config.toml
n_layer = 8
d_model = 768
n_head = 9
n_kv_head = 9
head_dim = 64
d_mlp = 2048
vocab_size = 11698
activation = "swiglu"
norm = "rmsnorm"
norm_place = "pre"
norm_eps = 1e-05
positions = "learned+rope"
rope_base = 5190.0
rope_fraction = 1.0
qk_norm = false
attn_scale = 0.125
bias = "none"
tie_embeddings = false
parallel_block = false
init = "orth"
init_std_qkv = 0.0208
init_std_o = 0.0
init_std_up = 0.0208
init_std_down = 0.0
optimizer = "muon_variant"
lr = 0.011
lr_mult_qkv = 0.5
lr_mult_o = 1.5
beta1 = 0.95
lr_head = 0.00715
warmup_steps = 200
schedule = "wsd"
decay_fraction = 0.771
decay_shape = "linear"
final_lr_fraction = 0.1
batch_tokens = 131072
seq_len = 1024
doc_mask = true
train_tokens = 792600000
steps = 6048
dataset = "wikipedia_en"
MLP neurons of a small language model. Each row is named by its layer, matrix (gate and up: input weights) and neuron, and shows model dimensions 624-719. Each number is 500 + 50 x the weight over its row's rms, rounded and kept within 0 to 999. Numbers have three digits each. A neuron's up and down rows have the sign that makes its largest values positive.
A block is one neuron, or neurons of one layer that tend to fire together. Before each block is what it responds to, as a language model described it from the Wikipedia text at the highest values.

Colons, dashes and commas (sometimes is/was) right after a noun phrase, just before a list or explanation follows, as in two versions: or two singles:.
L2.gate1035:569524442467473503547519548527514484479444452428565546531483445557488443482436518425596542435479497502545452527520427533462472524462519491513472423456391518529455504556601582451573515562516479534535485574571495540492567523501581525559521498436443587471527466528564463449360390479452437418
L2.up1035:604510562572421440545473510541588435488360414511518599549433520616473437501534490557435543503453520529419477606460540514481510531497491526492584504528571482460486486471543466488476531450455456557500516435532488571542589444427504465480403442447519437542484556506431495467472437591398483493

Opening parentheses after a number or phrase, starting a conversion, abbreviation or aside, such as 18.2 feet (5.5 m), 23 (74), Act 1954 (2 & 3 Eliz.
L4.gate194:536449435517415517506450574493526539552470556432491458549546519529474519459519511537549510615544495455514425477525485510505463407584537462463584485467517501540412539574467491444507540586477547542564520499519549515440519589489542549472464483427501528440538543571501536407567427567512504552
L4.up194:497499470490451574537532461441454558519552536354444448506502541484412476475493483579499506441518472438567458460456512479470480448417500507487477546525506395495457535518522532450427643519484570502499491490494506418572516411499665460480464489446470559560506540471487490512527488568602493499
L4.gate388:505435440493436545571430545556446504478423529535595528600426463533549537507504556452515464522532569455545548627543442559482432533493451525466477569484469573512566484483523595504497527492509439511555591586507550500570490531502452540537460519523535411534600496493539485507572433444489606561
L4.up388:485477473512473531554476539516457453424492564513499468542446470517501518495475478487468566439450544460544505563539469553544483566532455439427473558479518550461427524461449451514463420517525519518552587496540505514559415542508571466589550478520556440473542567549551424505564474503549514473
L4.gate618:521431534523455602524527458467423500457452475429510458575421574581668447500452467473503536490441487482487502505471517487467506449397541517486524559523437537428504527548512479576472488586502425514415540583410451559435526420477516489501463480445530411519512504548519585487582562547408514512
L4.up618:370401509519524533606444402507428522462473441538384500434392561482492509552465618444396494432493549497487457438503501594545591496512613549485508447513495502489491427472469473492420498397439537552335522535503454563506506457539485491561497487559570489498572472500477532492646585438480389511
L4.gate673:454592468438511444470521529468509481473523536487531523471519541520433548561501528555527457434507570558452535474504532475524416384453473516520554630479519526519467510557511431505510613475549478460520488552481579544507456484568535537466555535543699419447485434499524462504577518460435550454
L4.up673:572449560628469550507554477477466515516440485549545523479536427596495492507489410527475488510514550463408439429476455491514448524516511564572545501523545507513575526490509583471571554546639401516491416429543482485587421484491530508501483496500635476532475475476528489437496409490430452520
L4.gate779:424457447483440509535512475495416558486461513524501474452451499537504516486464532507587458491488635590447436424515472524440420573470503498564515547525437552553423511433496425504517518517473520538510437483523514527546369502574558484457457523404473486482487502439467545488414511475589506519
L4.up779:434457488492501494589499454404410504481551434467498537532609489420518618454553527582543491553490485512500483482475515434411475462465508407572505527474571486485506512584536436543494503477490491507573557487455444550455527552504402486380533453507560469431465399470441540480548551531492502497
L4.gate890:488554532449383580502506449451474540515616534494431553517426495471591500543494402474442580476526469487521575532450484486565502499516451524484486471562417655464503462600519521327618458559566513505434509522636526479519518571501424554574510541485507544536461489513479488428492458511511440543
L4.up890:519538414450430430465543540491484566488503499558564477460557537579556452528419512471487450566509552453528460473570536527527480543412509561461492484406575528538484527551388491436412485543415575502434444441523569442540477560396486562525411423464416469554475561533472526569484481532434533553
L4.gate1055:493521488488363531516511437532541509573447517459554371510465558465499635563546503602465543520488497506507592498503492573515415485545508474511592473528498429509417466552438423475480483426522442485593483568567403463486570523489476406563515614569433487485503460426469479446477590446552545447
L4.up1055:508502482583573493546466449558483525511536506485555463562577419537595491420479632466475474475442502495497500559603578511454484492521453436510453545499478486514590445605439508555468551483471452356572487405520518470510568491465543469462553460518438440547584557444474541550512549468530581530
L4.gate1174:493519578508422535482475527485436477539472529471544477528485532497514460424435495519448482506509593468446458480511519479550471469526516514533563531463495550490396487545487528509448467432435489569447558431449521520526532435563421485453437518486451545472528547559526399410535484457454495496
L4.up1174:541422523476565461464401584583459540554579548495525580490495525512507550516591520455477494468523468446435475537462599535615431490523421448410369450480499517466514516497627366557458565473487582565532568551502498547461378481518498521574462583534496514500505469563517537573527548478530530495
L4.gate1223:585509467393498458470504450484538503486520551530539476539469571544496415461536554394570533599512588561519602548478424605459504472540511402503479526590511499493507495441569535408540694542494566504496625422419538442549592403484509433536534565485544459484451497546497368465533595588420519478
L4.up1223:446548454514543523649470424494484534523521489418580589575462504457529542419519617541567481497438543513465492453517571467452542588498443500513383538531515519500411474530517507593505589483567567540474401615573503500487397541533390590482533453502477506518484530497524493573496513517614498507
L4.gate1318:530616423484467462568529447434503494498532451579501504540414483485494495593480498492484581601535549467426453444548526544516504480529578543642408496541459442592534527475537548567450438566523466514446547501606382521545528530441468544587417577438488439514505438523448520505401512449575497546
L4.up1318:537410496558458456540470453531449486536489525519510442547565459538492435437456505556542560392395455572552531453482516579552447477468528558501613542444392620505547529534442507477527593473562492473538554529491565462418523471537465449578500563514483481564478515471472496500510510503499482481
L4.gate1383:559390481498538427512558490571495512461548528460513440477473551420512498403504459440443517519537550452510357425548543515529493580487484445485625467508445437492481473451526461468472530569494504517496416446471515466510496422452573503501424577560441522520492554468497567468475449483470425539
L4.up1383:558498485482610539568527435587532491502512409575615417478554499484438503554448539504428562500454471522489432503503542514531560602450493540412571498522441493474475588502478507529543601550500501586556574497481598420423530468536472397592468511472500555505421605429541407571434482518488440508
L4.gate1532:472493520466489485552569489541386466479558510510588490556492513536511431488413505446513483447513550568563578415388592566449478502502453490547522466470541496458554403526538523478517486418536541488484553435532513405483456497510497515494557513509515495447467460409533583531466541504451488541
L4.up1532:547427514481436560541486523393500500463495489474497587436539441537510488466539513513453526442551477503492530487429540484537473557597381509572466516548549564491553523503456462535573439433557455599408452454438470573520498451451500513489502567559496449504589526529509506451488503567506522509
L4.gate1710:573548542508482523526458536500487454554489493397625611462532438471505541529487521617479606489512458536517515476480571450370532480483542531489490496573547423477461528432523506505526485565433378555377493528629524544550392541498480475518425533432555535475555492476545545541447437435495527575
L4.up1710:521574496488431533552499554544427466517445468532464370478529550463477534560541477524529465451477507535536473555575370453558457543474539517516541468464546504623494544527412386410460542528444449597494487452444533527537540460518535512453509541542531497493442526563463460479519559471542495485
L4.gate1800:515467471486507458515535531485518511479533420455466518431542462464490519467431524489533474507513447378540490477571521601501516541481496533620540490519513490513427467573503463473513426491459632436547491471428571448517437434492422515534532513488485489584538479507549472532479516555489524563
L4.up1800:574519491492450532513493599495436464502500539421442532451455533525514486441466479507404549507469395450524451437517506482496497646460506517484520407517447522514487533459416543597480527561514521525572496484532383418522540472545496415475549474512461488499525443477416557530527472479559506534
L4.gate1868:510525554588442501505513549483561440544539440540504507535559528501519511550467464420482601527558519597476503468516456421533550496533453468570464476509484560492527539497452542493467553420452579464434514488556473405523526532506435553538518505521526524479531543544454495479442474405450564530
L4.up1868:516515530466513486438503537534380441496535483504467483443530559494548542533503475493409555555482519530486533500500500456581379419535544439556493620399450539549481547412467435517521480472488517502505500494548431526441558577467505543538426482529514552470515430490465473429458481497480470440
L4.gate1935:540542617488489548506452382498435523440498458513513495570569559539515492590520491463486564518552500423487493437521526567529560529512572428482436515553440442420624588541586502501482542585605487470574601553527441499424563450497516448449411386505500484519564468521555581433463453483569522519
L4.up1935:498495456528582480487450470441499546562485572521561473451433479489452491478451496535452512604481477537463527547498494466385535397488497536512474522413504461483516582601503482513493598528510545498501545455442526433419506479496507572549474451536501531438480469452560437481539527434510560541

Nouns and verbs naming where an organization or place is based, especially headquarters, located, and venue names such as Hall, station, Center. Weaker, scattered hits fall on name endings and table cells.
L3.gate1008:617485562492441442471413559512540457425494510537560473560483518469552612484467586526476478519427538506492621494493509568544439479497433419499480520439466472463448559409515459403574505492472544540409541454511460455498510538483445414585588478515351494506552438602499531426561469455448476549
L3.up1008:454492483455515615536489549543583541458594485538565462525477532482529475566451485458535458475441493533542535498456456579529509520527415524464479467409557430455525580526491501431487562464378589475478438416476512559507492509508538389520513493481399522470503478495548595522533602445474496517
L3.gate1847:491491509515504544502531505543550523575443408404525502543603450507518516500511474471445452435483492531486479476555493496409532493473410557614523505484508531459531519536520526502489545587564500510447440544451502569485580511453558506472466489547462510515445366452575461474489484452475541631
L3.up1847:512477449442597508566511450523538430484469541428501564572515383462532549457503538402490560506543424545487512528480466492440520488437498454544568579461518430518551488520518553494504441539513497536474467594501554485553529445509505544445615463546437524498468486494523515494592616482496543577
L3.gate1944:428492548458421455546481512481438507647475486560467453483502487519507450488557553498530506414486541519558442496544519460513538482485456457496477348458399436487552479486465522474569398494462462480466641579526523481469464491574503429523572563558527573406592505569534400505540483550555526491
L3.up1944:463488546451469556531478592494409552548523486502531492350429472523536514514447513533519483473440564384593485499551466493535590550387508498433483441382488534510556535454499569455516517494408552410519521609523459520507427481517517362462574494483540552430506460485513484487533534531477434473
L3.gate2047:532502533518478474490519520349540504501439458475512412493469508547520513480471550486422469588564515434576503485474516511516637459500507483444556438438497515480502626468583493502554419501451534474497590470525465516536568428462491469465523549393417534522486449596508532473492411357491541515
L3.up2047:403551525489552533470495526485515524550484479411512511531481435457581511475513391499452452557452536446526486471461518505474537428486520399468618467473514411460556523399567476496476452601477541514414529474499385519456555598422473353542578512463514483441534488464490499495606476435396535534

Main or finite verbs right after their subject, chiefly have, had, has, having, as in the club had finished, the latter having an extended version, possess, fires.
L3.gate441:505486477532509538529480537519554578506490483431491519570418481450430482553481482551517541606434502499414496481550474447512579534531482519578470500555488509511476406498539528471563506605529447504503381432444437531484587473588521568426449606600553569505432436565483552487524475435424495482
L3.up441:511522436527545457594529530519492511471453414529531496564483479529501522534475524543545527515592445464583480469514511515510514536419532507508453491488431511483452498502545506500512458436469517489467470480516490461545522554507474414452481499467481530459508477565518478440548493439485524513
L3.gate816:414430489541529425505555494484580470568479515513496460558461461446549565504514485595572419522537472471546541541545458480493511536495385572593427567527519469424492484555510440489540513491499481467453465471608450403550495536464561478405599450517572620515482482465457465484504436512541483526
L3.up816:400446561578502416469458453467485562577508487410528404508519465475499529457524451541499542473563532515501454486473567560505534502498556567608479504573440549486456500498451455452532422556455460515456482460570452487460523557500494471416496572555540594506578482486522464494487571538539443480
L3.gate920:507544521443502477495603517407568522474556497504541475502434445508505371466505535631537505422560592464575491565491445542464437461443491530490513406427488419550431458491452400513450445490494563522583401459508456564551523505510573551537408434514526528585431493494488456501558496533476535554
L3.up920:538561526459430549491479457524498498534511558526486530461389450515502473423560462580460507446488507521570481498517463623417415582470537513578529444499490443510516455635471544486533448469467541440413506476481470516467533545626446481504464447502474556474592543503500506534522502511524500436
L3.gate982:410424536526510445557522489513467532448470489553475562512506467506446538484433496508468574491489491393477439472530503527525575463497541559501592523413494454572504350444519539502515514595561464495584402513479538443526535504446481554506461534417567481538607541563481561487493440579416488507
L3.up982:515496504557396478496536488523518524454508505459571468485471381523566574513489423456504531377523404433588363552478448582508494459520478587424448484505454533518458512491464450519490544618524416493470347506520452537474567481590409552557513458533518469468576545541541587554527554521497467424

Finite forms of be and have (was, had, has, is, were) right after a subject noun phrase, as in "his salary was" or "Events have".
L4.gate41:546494421520500584472529488433444524518513448494548589529509534525586401447493489409471503562466504481603491564461478549496501538586498433522546528403400471467543536510517585446423512477416475552545500522493466525468405483471509511554466413513471488500481448516458491522462452465552582508
L4.up41:542541443568520491501517520525544444477333476412506550527447582517545575507481477459523487467511565489541516559353478503452518395511551483547546483447475497525408436471468488422538487513449463509488506497518510530510489547547420478552520513480477480491550459571488386509508473473465544546
L4.gate43:460432460509418572436542541483511558558447545520523576573519520426549482546472484560536514533470494331535565568505453502470469535537484550545513499529452415467498553470404432480470545534490541495484540514465440521502634547548442449420497497495526477526504540588465488504501504578411499494
L4.up43:583489531505472557522452478487481507483612542498469518525507527460484460545488497596508579547549455525537515442472444581525527527555521458498557485395459556579477493502503522464475582459567497546584588488585531504450497461514435574509471438482570435546514482476461507517585452504456510445
L4.gate66:559544498407420518496604393494512451541432515427535494474498597534494432471486501444550492542480562539441578519490538428603555440471467523573502469487475500377426426476502532518443591495458555455504523521480571494586490415545446572472442571459485481485448456508512422512430475440514475519
L4.up66:564525544531460476467454429543495497463391438500467558529445541547529538490414488556560609555497559535523606547497593560414565454466588505453499491487407460482430489477491432554476477579485533484492568417482541459558534487376559529504446475459541404464540477510509485540440476399575541510
L4.gate103:554501504484430494483507488576576497581435465480491476446510510555476563472520446609523436566436563481497508512498598456493586459467530548446489524443499566483550522525500489494443444499555538549579495539534483382441517476497525511476468502467520547514478516509552545462499458379477574553
L4.up103:517438570461500537595542563486518505450461530502523417497492600514404581496452539580535427464500529501523497394451476582561505489457490463523576462545481522505497564526506580511519535510462648480529442504465487515472491519478513421554482545559470485474436471541502420517508522532538522545
L4.gate296:503503512507552518534571437643533446531485557523503597467540480450456499512477464468522521585421573447417470475481549534489501508489588486611503464486453508482486515442422512411479519468442488505568490542570524435436547505567509474446472453574471490503456593626511434429510524533545497491
L4.up296:486487576454492449573508510531546480415445508493479539528492634461509500520510563541529470497527534517465431502480481579514514432528469495475500433568483500585459541419540505472478515626451498463612586598555555535466504566546484505539387502327500495590449495488565474441438575613531602560
L4.gate458:562594536465440466515518538480501539569467446493551506583498557486532551517452455524492558565502505519535467537421480482540646434505548507448491443532453588481498508532497512561516563499473567469519467460508504451445498592474572502625546441557530383470436579488418508364514533444551522503
L4.up458:617563533466407458488536554577487452529438482452482485555553576515459528466442452517589352527545551466413458455460538472576518544544495495465449567553395524446549423482442483490486526447468407458501595572520464529516435509521530463391510555473475513474479479619443511539508473360441440459
L4.gate604:468446481566498607482580472466588468523557460431577446539503465472550468436515470568530475525608461441471411447600456444538505525575592432576462501566538531550566501516494480526515476536404537393561441492454454424575551513437525509506481461501605493504489608474503554449493425507619515565
L4.up604:489504579410543553530435509543534511554565540439475451637422421473531521418427484442504478506636539505474424481469489537509498490426529428563580563566392526462473471479411482443521554431511526408505456602445524493568476470423579463440519513552554591504496433467580562431533424513533458452
L4.gate717:420536444464498498583496541445509530476492441459482508509496450575497538525476441544524509493535477502506509495559481522463514453525496437474447511451500468499522515545465452497460497492423501527500453479536550596585500460516499556447502598548509510550497478423396510583533539611485559492
L4.up717:581451565456534452469511496469540537501453438599485524556474459516481384576431506645535618422504522473392501536453574517493505570469594515478605519524479551505451547508511487514415564476521468524463364398475463495487455460435545530519415566410438434468479566538532533501527519527470485432
L4.gate771:380475430551412520445469484498528451504535382482493508485474509523411563546476446463488549386333509485475494533472468479535487527401485484481551418434442544515466447516461532482469447427519513499512549426545491557494580475539453592509613549529563519558564581536490496549496557516466491582
L4.up771:519506527424441547488512544518441428402532490528462440444466486571469493488530387462457488447461474464544551494645532432553496481485538518453591519512444484434443436505471457572526509521510567489496438449570484562503548530524487377515501492349506578473548518514495562565423556472517495508
L4.gate1069:549487528476461504495534478459495548428448472500413512505638453470492502479499473428553530458569398475565517452466526520551520510509484466502598545360491450528479487531504509536532545431452479544502462493454524490580491523489534457571466466569491573483516434461515517477464483506483574461
L4.up1069:515451473527509534493543464439523462453461390477534502438584525468558527496565510599532508538532429462519562496529462416410454457463500528522585443488457553495443518479500475519462480472520395529532509429476405439466514481423465491536474445466512500488501435455583478525525545468562488462
L4.gate1417:541453549425513503516504488453412466518514502604401482421539453455487574491544442505503505478576527579495516543463440600484519510545468496536563557544515555514445487519475524519532439475509490600546394507498581497499591515590453617550508578528412457464566512517551427422390534482401544471
L4.up1417:487543490519483514482521471507565509434423583455488444475499465558490500464480466477560520525524508537517519443457528515486450559498430539473439437488448425499514553517582471534422539464431461460492544542558474426548476455590496464484503516530560537486493486578427508557496565537528498543
L4.gate1490:507535485545426562561491492489478405590552519528529506576429503499606546448516465473439576574575555506585456434517487424518553520489436546552403520546446491443496554509466454504580478514433526560525534623514505408516582436445517545471536465492475547603454489512490481513424497485399572530
L4.up1490:433516475509402523559523482552480400545560524495487471444475508549595451540512498389439578517603498527465493507535426476489455499481515479471513502552421481436473469484437413566553491542508487512435591575464518451489556514449499452475535508491571554472494493584584551446443539492442457574
L4.gate1797:575534496524565425531515481593560410503535505523499491488533483584522527439440402444460517451555596414502549441531561471584468521486462426453511553428506580449397444601487485451574498553501466529486454522506482478419504533487631550605568511461486486475580537530471454483486460540489439525
L4.up1797:471500488540414467476479476474598465554510550558582527547513459561636464475502453435499543475540591409578546560541529521477429533454630503565529560465462540524498435529391540556459528538420524463491477539556520540452497512511488517533470518502466471561588488425537465554377483548568498538
L4.gate1822:537566557518535479455568483509544512623537537497476515536461539574544438452491521465485497545490568469415510465566518542567446515458431527522472503490564467398448576452567475523500480485456574489478486428487483417562521506488521548478487516471463503484454518504438549521489480512570568535
L4.up1822:467531593515502568490631497467549490466464601493501472439368506419465433498474537572449521464492423437443476548556533558581452526456549524550504465493504473468505464588515492532527423441574523503506485510562466353511490533525560539404543451514551483546470607518509543455496422534525448552
L4.gate1883:517541481472466441439442540439474494450457488480503496424512485516497434562471483540447579531485597480440533477517447465511570462428494434547494495466464539627550440575438386445441487507465557536611543550421464491487563535522408483584481591461498469514449478462506540580494482521541501578
L4.up1883:537536482499458510495486552460527541488406477453523421547439517523520484552446430511425471599513590497518410571462476512539571431442518456525505477528536587437541447558463470548525514503489540478486538505514438641480613501521438472488491479471500534558582517562485537499559464570563547430
L4.gate1951:592492537470453478565542392524452465490421495514563480437464478494593469493500518451397586471440520565492442609493457462496503446488474527516471492483468487436557506524443494456451488479481561488547395515588521522503559599652432520562563589511549478440576482506499527487507542483584469446
L4.up1951:495475484471404486573523483445543518455489499467523548523459495577546508479497500477471623454475508522462538476548533497478558525499519475509524495457498558463538521556525488514377553446362513449536503554513494512424555492478469552548517471396527499559598513444546550483460503509573366478

Fires on auxiliaries and adverbs before a past participle in passive or linking verb phrases, such as were, been, later, again, eventually.
L2.gate166:501425498511487513480533489440496495442555502521461443567490452510546486504483455541430482366509519509550470471508477588532482478458513474584553480373413410450471465456456464470459540436555416537419541400431579559542479380454508508567461489408623483570470468486468512437449411467422590575
L2.up166:581500564495518456451491489478543421546462519453528586379549457547523583514501529507516555442528429462502572412492481508523532583463585479408440566513504454537528469478517485500523526558532433520584543487493554539515477507463513516510648405506474455588425528449519566582377552594565459490